{
  "num_hidden_layers": 16,
  "hidden_size": 384,
  "head_dim": 64,
  "intermediate_size": 1152,
  "hidden_act": "gelu",
  "positions": "alibi",
  "tie_word_embeddings": true,
  "init_std_down": 0.0258,
  "learning_rate": 0.00128,
  "lr_head": 0.00573,
  "train_tokens": 711400000
}
MLP neurons of a small language model. Each row is named by its layer, matrix (up: input weights) and neuron, and shows model dimensions 176-367. Each number is 500 + 25 x the weight over its row's rms, rounded and kept within 0 to 999. Numbers have three digits each.
Before each neuron's rows, "fires after" lists the tokens most often just before its 100 highest values on Wikipedia text that the model never trained on.

fires after: ",", " |", " ", "2", " of"
L10.up113:462482444472470521516504486461484532475509497575539484462524515535493505480503522485507504498489498501499472494502479546493520486551508527526494496520484491510523499451487504465540512515516503493495507499542488496524504484503511531492505529530534501509487484536507509537505491527465491478446519556474492547567537472463511522514521489510474465500461497525509569500500473456506482482484516503536511501531523537489469490493507489566473490535543525528485544532499462514513483524516491532526498489461475499502513489493494451486490521456553511511491574456511482493510505521498527505

fires after: " the"
L13.up311:463467499495499485525506507501521486523531529531504494565521505525473546504511484509501503509491526516541465537518467455511452482480474487563509482493486483477493522515491536533488499516532494514516557504537512522485494560486511503550485504448537504472501509503513530468545511435488529455469501509467468472485487537455477515493464496498583531495451485495520460496512466499497508528527484507489469489498519450481527522497509524507483489530503517481488473490462500464533477564510487495525454476517465544506491488489500527487477510491480467518497468440494552510479494522479503516

fires after: " |", " (", " \""
L5.up566:491500529460530497492478510529519512484477500506517497521496478521496483488521536540562539492514480528545486537475517529486507520507520518517530502539479505498505539462541514480541514497465488552469469490496460551494459501524490491508478497454545536522508448492496482453545551508489460502511481485497498502491524507498474532504507475505502490532496502502458485439472500517476500530457456514475497515518484521468499518479478536536465477520504495463496504456475477525483491483548519503474486498505509557550520472486490540464472521507508507492486489490499493541450477552523522534

fires after: " ", ",", " and", " was", "-"
L8.up568:503500499511508525511512478492517501497507504545499506497463492485486479495484457518476542483501527518522543496501460467506547506521455501514507486523480521491513473499534476489509517493471508536469541487479533482558459520436498540486488490488487486519485506507473499503523503518512498526471457525476487498533508472538503548505480524472504533532503509470515475487521501518519486528459471495502498470558514454482515495488483498520505520536502509558464474458504505474497487525484535486548469534481495491445503480493514510478507519478543501505500422518497508497528502516547520545

fires after: " |", " and", "0", ",", " the", " of"
L10.up468:482516508555507512524493483452462511478503487510466515496523536515497446488506525547502498501458514538501535493481496503491499506470526518489531507483533503512512510572510512484501522489463483513481501499489530491518509475519516489471564461518542493536525529533498493486521487528524464520467491523482520500471482496522446473499488512516526459515531475528484469481467508568535518485502497498514479478473462454475550516512514546511500456521501539529491505484453500495512523505470477476466479530495533493508484502520543495495493485523440480489530431472514490522509510541497522516

fires after: "20", " ", ",", "-"
L11.up853:505518485481484477526532499519460475510516518486480516473503528506516471484483495475508519538515524529502521505491477528504533503559509470502451476497509519481491492485477546528481483492493491485516534467530501481524516467496522541500526480506530465513516517504536462477540547473528517562529457451501512538473529449493505527494506526496508545516505512520474491483479462472529502491498457492440500478517501517510510544507491520460495528480496520490474497507521499512521531481520477582533533457485491495484516485478511519510464508473496505495458502468504518569496472511487491533

fires after: " the", " The"
L12.up133:441500492477519517556482457481474477511512541495508476496532468502533470501498497531526509468472482548524498530492474479510493536465468507527498439475486525500509499471507539526493490527499460458473502499514480486507495536510508534512537486522482478460542501482533514548544499479496506489465497448499517457517513538493467502496461515485513550505504526492527493467522510507507516473519479508468466463514514498466508513490502489463513512503478459498514509478500526462512486506482511461498468484492474483465467543501463539511518472450511486490482506454512488535457489483487511494

fires after: " |", ",", "19", "20", "18", ";"
L5.up888:497498501469520539512495545562519508469516518476499490506512521543497498477500511567494460514524464503483480505488521526496505482527528499482460460515459504512497520490494542488471528501496479539490444503477524487552485518528503457533525504514466451476512514485464511520491470509536514487486493457513484497505495524523525545469518536476490485539486516476453507502515484483494505530481494466524544467550472517483496495503516528486530427526486512534479494503504457509481525500480486477583475533528506547476516451533547504458471482510483486498529474487496555488470481478477478503

fires after: " May", " Am", " November", " Fall", " Mel"
L8.up68:545508513463499525490514439505506485494481476492497503528487495545512508494469468518519487518495522497485492529525530529515534510528505510514488493543514445506523463496488488511506514525483509483459489523498497533528479485484548517489548500520495443486510496496493511483517503500522469495468493512487470501538494527518528470504488546507484483522512481536514491478488435513489462466438523481497561506507500521438528463492500533495521551511507542496476498521511501525511514456501505505529494495556512533467489496499496536495505473465477486497452547493502469492495498483467502511

fires after: " as", ",", " and", "),", " who", " also"
L8.up885:494533485541485511474490477526472502555548538476516516524491519484509494491494500524497562519457522513489531479431551477470506519519477488532502521509504485504476466499557517498487537496469487467479503493477556511540473493547526526478484520523519502488525497521471452523539506488473500512464504480505464499492475506503510496514533552518533503484487498482494445482514495484467434499493497505499515496551477513483566502523486515479469490526497511517508501516489506533493537490498547498490506515453477520504484506502531509482479546535481461487513443435486491450501490546564485508

fires after: " the", " The", " most", " a", " his"
L5.up719:500475527517499481500500516495502471505511495469501519510466487496504468494500504480482535490493475523492489507510442512511523530482476435493520536434496462492471491533550515518513480511508445545464493479506513515474495496474493490479537513508517494508543506501536495510515510526507492525462499476519495513478500526501460545501478547474507530514510497478456473487459442475485507466476498481508492467543534524477528533465509491501504503520509562489528479481507473488492553479498511488492466460459495552470499480476526499444463495516443489497541480471471507473495506510502464499

fires after: "-", " |", "|"
L8.up213:464478467488503493491482488512496504548518506520542462480562480530526456485474456519506481503451526536486529440472522477477499505436512520447517480513480489490512490483508498560515523501553516510513519489523453540499429507455494474541555504484450497530521550531488510514532474450482497527519484480483534467514501536498521526470505511494478502527486537498501530490499473515513525501510502499560511519510506449537533521442477522571488511517521492504497472538456489466499488476493483487505519499506497489504507505484490497482527498514519505541561547439506540492506481512508501482

fires after: " ", " ("
L11.up177:484541514491524513487524487514498501518511512493521529474462524475493509476524546513496498550498467470507490507473498523562529484541467484522466466479488476471517526543509496527527502493488478516459499525486483480522513463499485469515496444494508488473482458528510495491521488497482507451496479465492487503494536474508472512501523458498492472498524520481505487470479498475489498493502504503506531474554495476500505471472502511557501463498491532516491483554520506507490499477485515501550531498482498528561512547495515484483468497466527468502509508512432520460518489516497523527

fires after: " |", "."
L13.up705:523487481480515436550489558507515496502508487511483518475507527516478493496447496514501466479494508537494526475484507519489419469496514507535495469448479500497510517514503554534513499495491459505519502501488488476495495492528477490530466509513536513456518556482515543532521488535492485483525474458520505477470517518472531519492516511467467511522478511472454499517515530522471467502466501436476472512518491474491524483484501512523519491509475454482528537436496540504494482504502496516538492542529516556488494467494548521532490494539525491518506539507492501498481547517497505492

fires after: " in", " the", " ", " a", " In"
L8.up26:496502529490523475524542493501528490471488500515511511485460484564459510499510479491539486519536466499527491552474470496539572477509523500509419458538534459511522543477525513507501506532520499517493526499523487467501506528465585524465477511440491467529528463470537521473477492500519472517546472533507462513495505472518481532458511527508475522516477469501559510471460466453508473529456497515480489459516516524465498507518465545467492545497527542479533515509530449478510497447495526484523517442509473541494454501496510550473450493465522554488480525470507486535489455474512512524

fires after: " |", "-", "|"
L2.up144:514541502468478509486433486529499481498524494524504468473513529516522498484529511516514530527503564523548521482474492534528545458511523538515463485543505558477521464497505487508531496520550509494520529520523503482501468489507512512506493485440498524526469557497529475519523457485529508481500524482496502499504531526486506532510474515499466477545462499491511503517516483529519458497490504503496549515544541509530509495446470510501474516517532504525474493489504519478504466520539472464499494429513492495500478488499549486457465495473499476507540492476503532483497516492525462497

fires after: " ", ",", " and", " there"
L13.up454:471502527487533524442499502512497536502487483493495501522510520488518520493490487488515513534452499511484494486490557519497444473494478495512512486468522459518476485495530540459516499486491490503492504533472464504520501531544531437487495467492513479527493568521486507518479549514467468557478509494482488485499536511527507526499503466533499467518508510510513516484519526515521521518500475505490487489479512496527526455496501505482518477495507514539471537493484476501498491544469521516512493539468454500531510481541510460489464503500529456498534451511529498479491532551468499504

fires after: "19", "18", " was", " be"
L10.up981:518480518498510498486541534501490478501483498486515459512523490491465484503497495562522461490526506498501520521441523529500466527505537449466478477527443464529480498533532509511557475469479469461486455458495484522519517493519522473485492498476507525449500514513519464494486549519500540466478470509493493521535472550489481506487495554510508441536532483468483509468452473504499431482504483501499504502494485471488530485470520471485474492498486532499506469474482484507501518455487462506530524503470480527507531468533516490474489516532501490483465508506572522555487527552482507512

fires after: " |", " "
L11.up460:483478510489524452470503472474511520482498525490499512472528444478495478479467499514500520469525522529466517485524539536453498516504494481532484500526469482493492491504493511503521548559529460528522513498496504506506457478481527500525510497520477481497529472452468506514502498502505482523481516512486482494525532516477504527521517478492505516539484520494500540497471502478487516502515470463492530587520471474506476472473489497485516509564513531472569503503490494470436490495494462495533488519508476489536469523500490509511501509526505505516519450500518533503450495491494441448

fires after: " |", "0", "|", "–"
L13.up524:507500459508527477523479486431482495526534472515497466494511526493508533475518481471488510489493546487508545471471495522499512488462517483510506501525469513539494522488496519451496501516507543490506501509527529480497525487505458470522498468486510510482486523493551500535561495498466499504481488482494507477535514490499516526506491455520451475521512502558512471510496507514521460507501511540523511500533467490461466499504563475494545469531483466509473502526486501525493487472528472526521518494458509496548469533540498507536504443498488528505512542505494488486509484488496539520

fires after: " the", " a", " ", " an", " The"
L10.up624:446469483540510477526487467522487460454542510532500506495529490523483454480539494486501524487517494506499501537543488500531506471518457474515479504540575521508486492473483472548509498507527488528497477541524529505466517504497475486487504525477524509522526554477500517469488513507485509494505510527483494496471493524509481525489480531522516521500461508523514504497485526487512509537543461504528493462495550508449468527497515503458516508503512537486498506497472481462516489481509517466533500479525473503462469478481500487474503472505456525458531541455452508497463498500497497543

fires after: " ", " Candidate", ".", " |"
L5.up222:529473484507487516501493507508540518541516516474495448522496532523511509482504540475502511491521511499499498503502500496484513496487479507497512538524493472500514506519501484527504500485500482490434525501542552464461470536467552464515472464540488531486473464500472476473499493516478487502472523474495506505511479480505512542476515437501502528541521485540486460494506516419539521491496513495482464532560514513516498514485554482523504477525472479525521521486501498511458524516511484468497506535466503465564512484524481485523492488512506542436546463514492458490456536514499502499

fires after: " |", ",", "–"
L10.up25:513558457508491490508551511501480500465486486564484530466519524507498527474460483491508534482499515506502469490511505527493498479517504572490533469534496501511514493476547493528525508511511505490533531471542541498494504521520500494481460494474538528537495512525483453541547502543460494500470544502465496514461486505503510524532537509547532493487515509485489461487503475549483477462471432535526484486527481489423492452502499472508462506507449484516477488491516476491483429467508474439504478525497508516483511518531481522550519487479523486476510528486466483496505541509483542513

fires after: " the", ",", " early", " late"
L12.up609:475523509487493489513514475534505462541504503510496487530478508558494492490501528502508516531513491492498492536522537507467525538535490504525519523478478508502510549489508513528506467479440471491468477514501494520507503503531471479491540525536501493531519490526472505474487526516557471478542491454475459537508495470525498455493451468495504522489465540508542500453456527521514509455515498544472493489477480463471529547451497509471520492498539507469521540465472461466495532485541475502491515494502514558496525493498477557502498489486524541529486479460545509531485440486488496528

fires after: " ", "–", " ("
L10.up856:454517492541540471469499497527519532487499517499498429463517493515488491494478492465476502521524524507518528489491473481497515523511452458497495480495511507517515514505544496532522507482530472493511484501524477520577510544449524465503487465511496500558519502480530512525490518528525525493493483505491474490545479507506517513484514504491483521486526524506543496471477484473514484477559511497474450516520521495511498495515478529479501529538506497517505487569476492494477511473534497487513495493508447501479456519490535485466491439454516534441513523451500503495523538504508481509

fires after: ",", " by", " and", " of", " with"
L8.up997:468503452522467499475535510490547517498526485529515489451497519518516512493514510480525526467454521570502534538515512529549538483550502513551457495476520507514495470505518484529538493530519480449520484563495491488553503485506494523452491464487514514531483499546518416538561486486505482529518515523486505522528541509486507493492474483514502494480464529517567490493517487515489510492525500540510480469545505503507467482508487507500524498488568490535477495496519488479499501495514489483490497450520501528531487526496485453493492495493528510535518478474522540488506471513523495499

fires after: " |", " ", "|", "on"
L12.up535:529487486489504493504472535490493481467522506486463517456504493514488532467480524461498515468482465488492524532477529507522511520480490508468486516525532509480541490502513504490510525512516468510505513516517524475513507493477480501518507512542463476475501483528494508518520510511480532511482539501494494485487478546482511483468524434513486501494480518485505486502535517481505464471477482520550499537525504495528494455467520457501507532503520490523549522521487485476458482485489504531459518513520491547530469487512528494499481542498469577493481486529502543543495510480490466495

fires after: " (", " was", " to", " Released", ":"
L2.up416:498497453516493496513512549482457539500525534497514497510443500482492496487533488514472497546483482481513533531527482470500492440478475513518524482504495498552503454496566497525482510475485490447506491510481534476496510533503503503486449486481550479528465503521486477529509467494490494493520505454465530453489531498502465505528511535504487490493489474529513485485515429528516469508482510487441514583499500480504537509475466525508537517552535503488547446530423527494471536495524514456489531531517501546500510533506524508495504504494499536506484502508479539479548540512531505495

fires after: " ", " |", "1"
L5.up110:474489478507539522534516532520486500471502511509506528438487517508511513471487527488482522553461462507491507500518505495489513466539500518494522514473514492494501506468494486470493519490520493523470482524484498462558494531484511473506466494524502515465496495511466501515506499497469513488485517468506547495534525502473476532523506534481507508501478415435481497474555497486496482474494499500477517486523487519509513460464502520505527469517493487494484506517527494500439477520493553504519523527468498507542524481503527509546460489496507552477498498487487487460480455506477479508

fires after: " |", "|", " ("
L13.up970:488490542459492435573499526488453563520504480470486509524543486499489486476469505534500469480517528508484514472446497482471469488461469529529508453456503519483489463529492554533468526497524493478515486504481502490527438521491493468499502478459468482485517514462503511527514502550478514531528472501514513497496513507459489533521509500494504541529541509531477503515519515471481478485470513459543467506494502474544515512454475530504489526517511518478517500500514572484485533550533501517492488526499529490494494499471483514506479511506534486506509523502514515501511551506504490477

fires after: " |", "1", "2", "4", "3"
L13.up1060:480499518461545490514531506516556514466514503529479518441488489499524484484502488507535512509495475492521542473521566529533494491450520512534491479449547460510504515534501481474551463537509493474492524501528523495509507521510470456492472475500520490537456477469493533498525505484505510487515525533479513468525493510479495482539511490470505485493519475492489505504493522490547465492488486552530525478468513459478477499499494556528524522463527488504456531482481470485498499497521484472493459493486480490568488534512523467469528505514512535494472494476519452461480496512501532475

fires after: " the", " |", " early"
L11.up704:512472509488482481544490497467480520515523464478502531516518486552513483474467496515508557495496459491524483509533496496529495493474454464517545536520522485474524546443497521514481477489563489518479476488504553519482481544545515514493535530517538479493535466476480506473527511507574534492487491527496487501488510567462461531507477505495468507522515476478493519517523482504483481492480501485516478481529533529447501513506516497478508543492481538473518536537485487510494475493501556512509526492548529507472464514496510529531484481476497485506495475429509498467496466487500497477

fires after: " |", "|", ";", " March", " "
L11.up822:502537460501530486467531486464474470515487466487486450569486557471491505489482468481492508492477495537505492518486500540541482456478506537489493471496506487545531524532494520496518510496549481469473498464506485482538536505511495531515487466449523500528510522474534463516481515489482529542461513520491493494538454469502499525524477484516496473488477488500461457496543492529508483503482486490479488476509456477506479516462532531443494527519475524493540473497483516440497516451483491461515504538474495519524501470536494469472528459473519473485528509500513502477489499503494519508

fires after: " $", " ", " £", " for"
L8.up616:468477469498498498459460517427490507466503488526504532484520487486520510480483493491457519474502532513536494496517504478505515451486500489534517511475480503515471504475510500521481495473537471490476480477501543487497491522511469465491471537489527524514519525524517470513488539506493533504508513506530550494528508484487490451481497464508500493476473470474459530488499501509503475527507436533542516517511495523478492461492494487533447499495517468524432477518502527498435483467497508472504478486481514528556455511500545506523478499489529533478514479511494488536479432501505539490

fires after: " was", " (", " took", ";"
L2.up962:517496520467513497496537532489494488455503502496499509528503490547435470492485481531466498509471529556518495488504472482527487458517497494496478503513491528542471477491488506460571470472519506483487482487484522538479469531489528500510511465487546493495459479510529506548530542484493493474515512470457460496497477517540484524519562501530482517519452479520467467494483481517472470453505507493512549522516489478490550473479517553543562509559508489465492519483455516509484484468484471477498505519467501468546479485536478498506499493496484540493488495463530481497485516495522540479

fires after: " ", ",", "36", " |", "20", " at"
L10.up495:502495518493481510454494510488496482499491489501452519531494497530512472472514556503481486524562481449501507495520471528519477465463501503472494516460508472519505503516515500482495474534491487496443525539490515521485513493487496499495511492528476448549494477522493545517502506530472509482511480462535494533525495470497491515487539488493525486477473463450471506516503496519550480484487507494460456480493482464483517527439500501526489498512505539509534517472539512540464518502500502449494488508486476549509475472490540468500447508499529505500450483509479503518527485518472499432

fires after: " |", " of", " the"
L11.up299:478472506512506476494535498519505503491487517541495517498447574480495492483487545499483482501545448513519445541465527529472441459506538522540487525529559484534503552472511519484497477561450483517484513494487520491500536496563519446457459496493484510529508470508501505519515496512480489526481504484500480511520482511504496521480518476503498448507500449499505486435474486510490459511472492516478473474501495477509490485492519505550491489486541495479446512520510510522481505538504478530488468485496497516540506519513557506527489488494506492490461479456502517512442487525488506468

fires after: " in", " Stadium", " of", " |", ";", " at"
L8.up702:499531483490542508529503472521502512494492493507479469547467512475490488470495492553486500476501473497540520517511549569543485495515546541487525507466519462520518506471529498466538509516479519495465512504457533525488511497502497517462527530460464507468498489499524488525553505510558496530483501516453505476525517482509485482488516498528545517504482493488477507513495470502513456479484492478469477503485457485475545538530528568508514487556509510494484538511518487505492492536519484535535518505523525522535517507505464464481475497478534519442498491457531471516545466527521480481

fires after: "|", " |", "-", ","
L13.up650:500477474485533499480537526486508522517524496478484445511470521555520488483482474543508507479539479492538551502460513547476504484481449504484513479488461501477474467498489505521498491461477479531558482463455515497556474501470487518505498526538474523495468504510485537499518453495486497489497465521504496511566545473541546457480477504474507523552489527478518492505529506494494496503508520504506496494459494488529542508512504501519451514543532502515481509465482530487533507469500481521463510525539504488490500526479496496479522507465540495501466496463477550502538487521531472487

fires after: " ", ".", " |", "-", ":"
L13.up663:475498520453504468559484514481478508532510486493493499482506575494485514490485475501510464500463526521487518480464483494524504454500503524508459522503510483531499495492519481517447491517553444530560499518500514510544479512502490516537486505476475487530504516532529513506522470480473487484490486534482510496489513497510514520414517515506503532551486525472492482528576509479521423514481489471490468558534487478491546497463487506500490505513546461504506527502497483490514470522494469481491468522518497522475534537528537517487516499500515511496519469504522495506519477527517534496

fires after: " |", " Edwards"
L13.up381:457475486446497468471502477457511547484480446505512488465474514504551494466500518505554490493477464519513507529520493550463455520509501509537465467455527479509541524498512487478527514513517483506513538462550530518498503441520481512488496548491499484556526513477531493532507501505563470510502508508445500495500528521499540494516472446478505477508508435491488528506543465543477449576493443538485525501535467465495488502466500480542495461510538515510534544518485490491493518502513509493492483496511470518546518511488505500429477529463524520512502492484526488494513471526526524453

fires after: " |", " ", ":", " Set"
L10.up409:492507489507528513515477490515524509472512460484488531546506463511499457484461519543546483463523454535539478506500465527509509502497499519488494477497482461473508501454502520502558546477495489491477485493543498514504499479484492495503487531537486490486541513514547512533493514511464523504541493487502473470517497507483483487481523462494481510494478451474462504486485485465479426527450484541489518542543530473502534504513519524516499487543492526477497526493502467502496495480482497511561530513521459494518513470494483479494461492493520534463485494465507482483483484484486486500

fires after: " was", "),", " is", " an", " as", "\n\n"
L2.up765:496513477533492467496513526515496525514543500511518501492475516525508512496594501480510503472495504473493465550465532495487518503469482489514521481529470480501533472504546489524509516520483476475478525472514533480503522554466528510483476480481477529498495500480486469488493466524500495482500473477481472540485478505532499545498503498494502506507485514546518469469528494458495459521503487547451532552560472499497511526484504537519548521529499488479514499517489529472452522498479488441565534476521493510471506502506530506492489530493489517483479471550538502496481542505532485548

fires after: " |", " L", ";", " /"
L11.up961:488484531448496481539490517501481497496496463510480478479455502523514476480460520475502524518455489482474487515522529506513519520532545517532515498494497511533512484503488506472506489518500511477489503479535497487513488514550486487484534526516531512513496503541512471474483478468492511556506496467493486493572503475512458482555494472524468492499497472514479495466524473481532481491504468503565517522484454470449550506481506482504486512567503498464484516492468511452513473509476545488483478521474509498502484503516514483528484512504486501493463510492552470528464474506541502457

fires after: ",", " the", " tr", " |", "6"
L8.up402:482504486455481463472511459531486518475466484514487508508494488478453489497506509535508554482525528491482484506501513502533493468485482504475458502521538475508539495481500537509520485580499504506480449489531544489476502498482519482510564465497494492490525497484463540522494516512524504501501525506533491533531536519502484493455460541441506506520542470518478457494487450506491473446492500497468460482480550511484522539478522515507476487486517516526514513466532429501512534482463493501540489494529501512451483485486505512433447498469475492506481478485512446492526502497482499500

fires after: " |", ";", "|", " /", "-", " master"
L13.up74:505548492516510498532476570445501521466502457477525504498524508499529490485526504461530491517465494453425469508484534482530475508539494484536506508476507434519466495460464516475440488545546498444530559507501518470515468489552499492502460519507521512490477497499493499511500505535543472524492464488540527532497504476497507519517510486493549530533515503515465534530513478467501512473481474548504490513488521454450506472481510505487508523481495492514479519484493541481469542503502509505489469490513503500456466469514493478530492481476536456498492518478489496566515480496453483468

fires after: " on", " On", "On", " at", " of"
L10.up209:552487510470501493493520498466549485533515522503488471488480490526531493484479533503462512502520505454526544521529518538523469486512521488495526523494513453506519485477507496495491490525500515473521501499496513499514504498536515515481505540498509491474521505500480489492516563465525529548546514518450532503455543493481523480523470479511459464475489494464489503507445476484455448476495513533490491536471481494460532518461496520540519499479510500474546525509520529497543487509559489479523496526503511503527470513510502513497491524508535506506433487469475490488528469507533495460

fires after: " ", "–", ":", ",", "1"
L13.up34:473490561436535491458478456483489504505497472508493500511493531517501502499518497524503535477499492525526473500444456540471517485489487538469448469450480502514496514486501501474529510471531457536521494482495515524503473497515505493484530483536489513541506535479458501497453523519483509506439461474538511526487538476485487486507492515539523513508463496480455518455546498521512517484489481495518435526520483503488489462492488537479491536491476506528512520475501511464480520459510502524498500508491498515554541483529489513490473525530516490510515523521497550541517506521511527549

fires after: "20", "19", ","
L13.up482:488513512491495483482527534531504463476493521488476514515524497531519431472512472543513521481513493523502599507460485528477509541449493540492444507498484482476460482508498499487497535479476510518520512504513540526496480493491457506508543501557533493531539507514508510531497523482552532513537460538522507504555520488510480425476507535498501524508524491491518486473486517495509511466519506544481472499497504479532501493481500489521530534489520476508447524488478498494489501473468440532476508478483431532469520497487490485482520536469495558499484486546523497511511468508521494519

fires after: " ", "–", " in"
L10.up844:512526477483505432508494484529489548507513499453506493478524544490465513481518502496501484548505471483519551535543517533523504525525474481548498511503469456451471551505495472553519495481474487478512518459459489493535507491482495509519497489531541465499510477472513527490509471482542478535491485522495488514509506448497522532488531499512490511506518514465472493464471488462560505475529481494473467510519492498494514489524529506468510514578512528519492504557515518536452515455520475532522482485457502505535494510479497492496485502432487521454488510487526512480484501510495444512

fires after: " "
L5.up35:493503531485467470446498457550486511503470493509497491458447490504449487482505491485496465529518505510514496567512538517507498502544498488527467461506503479517488533506493499489537512515469504495515503494503486492482487534470515505481549544523489487460491502457526517511490513540569499537496489510478472564500537496476502520487510527495505502507499481494446535448483476535505467506469490519449439528507509476492535539518470502511532485534503481540505469523470454519490540516491540519511506497495499532483524453536445462472475512483527533487542519472501525530517551494497479477

fires after: " the", " in", " was", ","
L8.up319:487486546474518506497480496504502477486472532494525508498459476557498453494460505486489458539466503491447497491505509485565521480512470500525441494515473468576504509475501539513454492486463503509493505517479497518471468479472517494520493505504505554510546492489505485533480543529524525512528540501496505525512507484503473463458473520486498515505475505540482532481485509509500514547469519544508470522478527513457478536503509494468488516493506502497533500453477495491476506442473527480522443489481500551493517511540498488482456469488509532479487488469473496475486495517439482501

fires after: " in", ",", " |", " In", " of", " by"
L8.up411:479500515451529526476528480530523498487456555521497489563457488526513464497482487527483489523512453497523498534500499511534507488516511518506487494520486483493473512500495503494502493532459469508500506522475500524535485529458555469471548504457459475502523499503486530504500519495511525493510512513479493542517494524551494522481503511505500496518517525460484509504475497468501453523459510554491465486542558465484509490492464519522470528508510510541447480499531463498506477514500472503508482514510469549475492482496523485458474510516526510501515493497508495470508522488547524486

fires after: " |", " ", ".", "–"
L13.up681:501450492477505488487519494524533488519552462497496506492445502475431517469488508522482493502506546529503532478486531535493450426485522546488492450497474494521524508480514524484495517515512467487519487440521524485473483461489440454483494469508484519508464506498478540529523466542528497484521452492485502508491462527472516484513539516465476462536472495475485522488500520506522505517502501475479477524481485508530538498499516465461529491521490528459464551520486515483480517502510512471563524521479534515523487484485516491528480494493519504532450500507479488488490526505485518479

fires after: "\n", " and", ",", " such", ")\n", " include"
L8.up396:484515495490499482479502491506491532509478501497542480533513518572536494501533512486521526503498464559488470501500498472525500514505473466531484525510519487513518497474502481508489507549508503476501508532486498587557485554478519463503466489500501532560526511493477465521507491467507530498527476465509497529521504535502465522462516441469484534513443532487524494478509454499578497510516479501527515508492493451526517513502481498482475532508522539528540550474480498490507479545508505466512482489494517534533435499472515486518498471488495522491560497552479489498503474529509498528

fires after: " |", ";", " L", " RCH", " DAY", " CAR"
L10.up230:525500479536470489500493496477537522566498455548488532506539458544481501488535511467495532457527503508523519515496510526502495449488516493519519504501526483510532506469512530484538494506515515466496546500543501503485486514511530488493452484483503517520532496489499485514542459485509495494508467511468489499510510498549491474523498493519539516552504503499478479490514454539492507427467473514497506481500478477473518523485497523454503476572544496486522501514530512526445519473480480482502479483539525545482483481511485489496485491495508475505464494497523515526531486502526465481

fires after: "\n", ",", "^{", "-", "})\n", ";\n"
L5.up846:489501538460467518444465471500493503463497536485491489481534534467550471485499520500494503518522526448519520495438460476517491471518502485515500463519467495487490499504498481512489506520470505483509491454516513491529497499513494504497540521475541516474461493488502493505506518502480537469527507502507516490483491556483485529497494474524483483530477504444509501465530510519517528500516502482535492526498521560576507505454501519488465508499514529483468467510498519484521493508496492538434481459500475488476484529542522518497508528499541526495496459524568498484469566550525492514

fires after: " ", " to", ",", " by"
L8.up370:470510497487539510443466474460527512545484507534502546516458488514499522503498505497510551550496497541492494503480554512485511534525474504473519465499517539507495491504516512474524490511483482495534507544505477509563502479505521516495502476495502479499496493554522502487481547528489508499483539483515495487508504418469501507515503487540481489473543469468474488465499466538497478510493473501497479501477507470506529471478481538485535514482505496520518493496507532498518528545467514509504504509470461470500497522540484484495482517437507501485532453488491505518492489580562557506

fires after: " |", " was", " his", "-", " and"
L10.up821:492525537492496501516510524474504478489559470503468513511496491486482485487490531497486530526528546458465491526482506507497512495506517525529522490479453497489517486522493455501499469537472496492484530516497539467524462497522446555496486511541498483555458445516478494494506483488524484502524477500504510525512500521470520494510525487488477467577487492522498494527502502460498496490492465538462492513449503460473515553471535489503512521520491484509493502506481507441514499512476498494526453508528528505551504539497541509470502563493533512521527480488510438492512482530519533500